Weights of a small transformer language model.
Size: 13 layers, width 256, 10.8M parameters.
Architecture: LayerNorm before each block, learned positions, biases, tied embeddings.
Training: a variant of Muon for these matrices, 296M tokens, 4509 steps.
MLP neurons of a small language model. Each row is named by its layer, matrix (up: input weights; down: output weights) and neuron, and shows model dimensions 32-95. Each number is 128 + 32 x the weight over its row's rms, rounded and kept within 0 to 255.
Before each neuron's rows, "fires on" lists the tokens most often at its 100 highest values on Wikipedia text that the model never trained on; "fires before" lists the tokens most often just after its 100 highest values on Wikipedia text that the model never trained on.

fires on: "le", " se", "'"
fires before: "as", "s"
L7.up1022 [ 59 131 148 157 118  72  82 124 104 158 110 131 182  94  95  95 170 136  86 145  80 103 143 120 149 142 204 183  75 135 104 130 133 156  86  92 136 166 140 150 134 155 109 144 163  92  79 108 132 109 110 138 175 124 142 119 107 116 113 217 113 132 138 130]
L7.down1022 [128 127 113 171  88 165 123 168 148 115 175 155 157  91  79  85 140 153 134 132 151 148 161 153 109  89 120 119 170 123 130 110 135 119 131 160  90 158 193  90 176 114  73 101 112 184 174  96 105 118 112 132 108 221 128 103  97 160 121 115 128 117 138 133]

fires on: "0", "our", "it", " a", "ver"
fires before: "1", "0", "t", "2", "ge", "y"
L7.up832 [116  28 159 134  86 126  81 103  77 116 146 100 201 105  94 111 105 142 128 156 160 166  94 125 207 121 140 123 125 136 133 158 104  66 101  62 134  41 106 173 153 134 102  84 131 125  94 168 148 134 137 175  95  96 122 107 143 140 159 127 138 182 170 135]
L7.down832 [162 111  75 204 163  83  99 182 104 141 179  87  99 120 161 132  86 115 110 125 158  89 128 195 165 218 128 103 174 102 124 141 127 182 146 152 146 107 143 142 134 136 138 111 120  63 140 194 125 153 120 127 113 167 123 131 166 173 110 132 146 148 152 119]

fires on: "l", " Le", "ubl", "t"
fires before: "ic", "ag", "p", "is", "a", "g"
L4.up850 [118 144 125 111 138  69 135 132 142 212 148 169 119 123  87 157 117 113 109 144  84 126 134  93 108 112 139 103 123 150 162 104 161 102  40 161 141 142  90 103 118 166 177 204 164 127 102  68  91 127 152  87 102 133 143 142 107 186 116 136  89 124 149 102]
L4.down850 [141 113 109 176 120 155 135 144 141  93 122 129  87 163 105 132 115 127  80  98 133 169 128 120 100 174 133  90  47  90 112 145  86 133 172 176 103 128 150 116 109 107 158  95 165  76 140 140 152 115  85 144 155  96 132 128  99 119 119  90 144  78 133 116]

fires on: "\n", "ing"
fires before: "\n", "C", "A", "G", "d"
L3.up678 [149 115 104 167 160  97 102  91 129 135 112 171 160 136 121 103 141 132 161 140 106 110 126 147  43 131  71 146  84 168  77 119 113  90 130 136 157 173 141  53 102 179 162 152 146 171 113 109 128 114 167  63 121  94 102 157  95 110 107 115 149 104 122 127]
L3.down678 [ 74 107  28 119 158  98 108 180 111 164  99 149 124 105 170 123 102 123 131 116  69 122 150 119  96 154 115  97 100 130 101 121 111 111 126 163 164 102 140 114 117 169 137 137  46 197 127 162 120 125 136  88  91 143 145  98  62 147  98 125 110 162  72 108]

fires on: "cl", "st", "ed"
fires before: "ud", "ru", "it", "es"
L4.up381 [197 120 106 159  71  97 110 146  96 126 127 141 144  83 102 175 137 135 138  80 148 123 158 159 108 150 170 101 180  88 178 105 138 127  80  92  92 112 204 121 118 167 121 195 181 146  88  94 158 102 138 114 114  48 123 114 137 174  62 124 171 121  87 166]
L4.down381 [ 83 161 113 170 116 108 129  81  92 154 186  86 119  88 158 143 144 129 108 157 111 110 163  84 160 123  64 143 111 171 226  99  75 158 170 137  73  97 133 149 130 164 153 128 101 142 165 154   0 171 101  71 107 163 160 154  89 139 178 172 108 140 161 137]

fires on: "0", "9", "2", "g", "um"
fires before: "1", "0", "7", "2", "p", "3"
L6.up997 [ 87 112 119 156  91 149  58 187 114 123  96 109 151 156  80  69 180 161 210 141 147  96  95 106 143 136 133 111 162  60  20 207 150 120  99 120 187  73 117 104 166 133 112 134 151  97 105 134 119 166 108 127 101 124 117 144 145 116 115  58 127 183 114 140]
L6.down997 [139 155 125 144 129 107 122 197  86 167 131  88 147 132 113  97  79 113 124 170  88 202 152 173 129  57  96 129  88 143 145 123 146  81  85 139 126  79 125  85 101  78 148 140 129 127 130 115 174 137  65 173 124 124 114 146 117 134 153 131 165 113  94 114]

fires on: " pl", "ic", "ers"
fires before: "ay", "ac", "ace", "an", "on", "t"
L5.up634 [136 173 100 144  86 116 106 175 131 162  32 137 167 169 108  91 117 126 140 168 126 186 142 113 132 158 138  98 163  81 102 119 124 150 151 186 104 147 102 187  94  96 142 133 120 141  88 121  79 170 141 128 156  84 141 155 118 137 132 162 163 116 137 107]
L5.down634 [113 161 158 174 106 138  90 134 146 126  88 140 148 167  70  71 119 118 143 146 155 173  93 158 144 136 190 100 169  79 145 155 112 147  98 133  91 137  79 141 118 137 142 140 106 123 113  94 128  95 185 127 137 118 105 154 151 131 125 149 123 139 135 102]

fires on: "\n", "re"
fires before: "==", "The", "===", "|", "I", "S"
L5.up842 [107 107 152 143 128 166 145 149 102 162  90 186 171 116 140 175 136 119 191 127 123  89 113 139  81  87  82 143 126 162 160 125  86  86  93  63 184 191 108 119  84 168 131 102 120 119 125 117 119  75 200 144  54 131 102  72 163 148 124 105 146 169 104  85]
L5.down842 [126 155 152 136 143 130 143 155 136 147 124 186 109 167 100 138  81  41 141 116 146 145 188 116 173 116 151  91 101  96 143 117 116 193  87 114 102 121 123 125 129 166 147 121  81 135 129 185 128 131 111 148 127 126 156 108 170 124 107 156 146 150  51 161]

fires on: "n", "un", "–", "-", ":", " on"
fires before: " ", "e", "1", " J", "2"
L8.up476 [ 91  75 151  54  52 102 148  62 203 149 102 176 137 110 148 155 213 123 145 114 100 139 188 164  66 135 131  88  71 112 203 104 143 190 109 141 124  82 139 132  81 125 118 118  49 114 127  82 154 163 107 156 152 138 132 154 175 122 130 121 131 148  94 115]
L8.down476 [143 112 101 122 149 141 110  66 102 161 122 124 109 138 127 207  78  92 148 173 145 138 101 132  86 137 116 182 130 119 172 161 128 127 110 188 170 154 148  69 140 106 136 135 100 119 121 124 116  91  92 118 116 108  94 170 102  77 107 146  85 131 144 161]

fires on: "\n"
fires before: "\n", "==", "I", "The", "==="
L8.up721 [ 68 125 131 101 115 149 125 136 133 157 158 201 138 143 136  89 120 111 143  36 121  98 172 115 135 123 165 156 103 153 134 173 115  84  88 148 147 106 172  86 140  79 149 188 135 144 141 114 148 127 177 105 107 134 144  72 146 120 199 110 134 101 130 122]
L8.down721 [151 141 143 133 170 122 112 126 151  77 188 131 118 172  80 107 108 119  77  55 109 120 124 153 157 116 110 143 174 112 148 179 143  78 120 130 136 142 125 106 102  87 105 136 153  99 180  94 130 125 136 104 163 150 136 123 106 142 173  81 121 117 142 118]

fires on: "'"
fires before: "s", "t"
L6.up215 [107 149 117 145 129  97  97 149 139  95 158  87 117  83 110 139 114 174 115 145 121 113 170 145 193 143 166 138 151 124 112 106  87 106 116 168 149 179 119 113 108 112 117 186 124 159 132  85 114 186 124 168 174 117  90 127  68 128 112 139 120 158 181  57]
L6.down215 [ 96 125 111 105  94  80 202 147  82 110 173 102 118 137 121 157  88 122  89 115 119  77 168 127 168 128 126 150 149 120  89 101 187 110 119 120 157 166 158 135 139 110 179 167 146 140 164 125  74 120 128 143 125 156  57  83 149 109 122 113 127 143  69 150]

fires on: " pl", "l", "ic", "fter", "ar", " the"
fires before: "ay", "an", "ace", "ac", "at", "ish"
L8.up483 [160 190 137 142  87 159  80 156 162 148  64 148 127 148  74 133 163 169 157 134 130 133 135 148 139 192  79 126 120  92 110 105 176 135 152 160 139  94 119 115 109 133  93 106  69  98 123  60 134 112 111 175 162 140  83 113  99 171 157 137 124 120 111 155]
L8.down483 [121 137  94 125 117 125 118  99 147 172  91 103 126 167 110 170 145  80 159 119 147 153  93 120 150 146 109  96 161  96 123 125 141  68 126 166  84  73 109 131 135 175 190 156 151 150 137  83 123 120 148 150 113 152  93  86 150  64 106  99 132  99 108 172]

fires on: "\n", "on"
fires before: "\n", "The", "e", "A", "I"
L8.up516 [ 88  99 118  82  99 145 129 100 126 167 164 143 162 116 118 111 182  94 173  71 124 100 178 107  87 133 153 125 122 152 126 151  81 100  91  68 152 168 157 133 101 164 106 190  93 157 141 173 123  73 136 120 117 111  95 108 120  96 133  81 181 141 123 148]
L8.down516 [ 85 137  86 134  93  86 151 133 159 102  88 127 124 116 149 109 116 102 159 131 154  96 130 172 120 146  99  97  69 140 160 141 143 133 121 183 151 136  86 125 143 115 100  97 134  98 138 117  92 116 216 106 161 103 143 116 129 170 137 116 150 102 126 174]

fires on: "cl", " cl", "ide"
fires before: "ud", "os", "ub", "ass", "a"
L4.up185 [152 132  99 117 149 107 164 116 171 186  80  42 180 132 100 129 164 140 124 103 125 129 174 113 147 132 127  71 166 117 150  91 117 117 132 103  53  98 189  75 123 138 100 139 109 103 109  92 157 157 167 155  99 112 146  81 151 128 115 138 117 102 108 136]
L4.down185 [ 79 162 154 192 160 139 144 128 102 132 101 153 193 113  68  99  85 122  99 108 114 118 129 124 125 124 152 106  94 124 160 131 171 164 105 141  68  85 157 181 160 162 159 142 168 122 134 102 134 156 142  87 160 158 140 133 225 127 144 135 183 153 100 118]

fires on: " le", " Le", " sh"
fires before: "v", "g", "ad", "ag", "f", "av"
L3.up820 [ 88 117 157 123 128 158 134 100 141 126 113 102 130  88 162 135 154 123 122 158 169 133 120 111 156 137 110 101 149 182 146 137 153 146 157 157 131 167  98  87  98 121 183 140 147  73 100  96 132 132 159 105 120 115 128 100  97 173 130 147  83 121 218 144]
L3.down820 [174 164  84 151 146 154 126 116 173  82 178 137 116 155 156 105 151 181 116 183 108  95  54 117 154 185  75 127 145 121 160 118  74 119 188 166  88 139 115 103 130 126 177 114  88  81 151  88 136 157 161  72 155  70 103 120 136 188 142  83 103 103 151 157]

fires on: " se", "e", "ed", "ign", "iz", " e"
fires before: "as", "e", "ed", "at", "lect", "ish"
L7.up492 [128 139 151 165 140 121 104 191 158 178 168 143 169 108 149 109  89 134  82 164 131  72  82 159 148 144 140 205  90 200 116 119  99 101 109 110 133 146  73  80 154 106 151 137 118 105 154  52 124 146 114 123  86 126 146 167 141  81 123 116 149  96 177 160]
L7.down492 [ 69 150 111 173 115 133 198 166 124  83 158 210  96 119  45 101 123 154  77  96 201 110 138 141 158 108 141 136 152 107 113 151 149 119 153 150  64 132 171 106 129 122 145  97 114 154 156  60 121  99 129 145 158 187  89 137 125 113 107 157 127 128 127 105]

fires on: " cl", "l", " pl", "cl"
fires before: "ub", "ass", "os", "an", "a", "ay"
L6.up822 [ 66 120 149 175 115 166  74 158 143 156 151 112 204  82  61 140 239 112 147 147 136 124 133 124 193 124 140 122 116  63  79 149 153 131 140 128  53  94 182 149 102 138  66 181 109  84 105 135 121  87 129 176 104 107  95 131 153  92 129 149 145 115 132 104]
L6.down822 [131 157  85 159 136  89  98 132 150 173 114 127 166 180 153 107 179 122 155  70 192  99 182 155 140 111 144 144 133  89 126 161  97 129  95 112 124  72 170 148 186  69 103 192 149 132  92  24  39 108 101 145 121 164 101  91 161 139 144 144 201 145 111 115]

fires on: " on", "u", "ch", " to", "un", " of"
fires before: " ", "e", "ly", " the", "ary", "f"
L5.up757 [ 98  89 168 100 137 119 142 126  98 152 124 122 134 155 135  63 148 189 212 119 125 155 154 134 121 123  73  87 124 139 150  82 153 130  80 118 138  65  80 107 153 142  99 130 161 131 104  99 182 177  75 143 116 139  83 105 181 137 109  83  77 167 129 110]
L5.down757 [155 104 132 110 142 180  99  64 181 108 154 145 111 156 158 134 193 142 156 132 128 104 143 117 103 173 144  90  99  93 228 136 141 147 131 120 114  93 145 165 125 115 119 157 105  63 120 145 204  61 148 161 173 116 169 146 151 132  69 124 118 154 113  78]

fires on: "\n", "\"", "H", " H"
fires before: "\n", "ist", "The"
L8.up383 [129 199 138  83  82 156 149  76 140 107 179 171 149 112 155 145  98  91  64  65 107 158 143 150 161 165 120 119 135 151 140 119 101  68 100 120 148 152 162  89 149 107  67 158 127 144 135 128 103 173 182  91 107 104  92  92 175 112 163  72 194 102 128 148]
L8.down383 [ 81 138 112 159 138 169 139 111  84 104 136 126 144 159  72 130 115 144  26 124 161 136 171 132 149 131  83  82 100 110 139 164  49 113 107 139 163 117 110 111 142  78 148 126 119 165  93 165 118 121 168 105  55  87 154  79 140 118 124 147 130  95  74 152]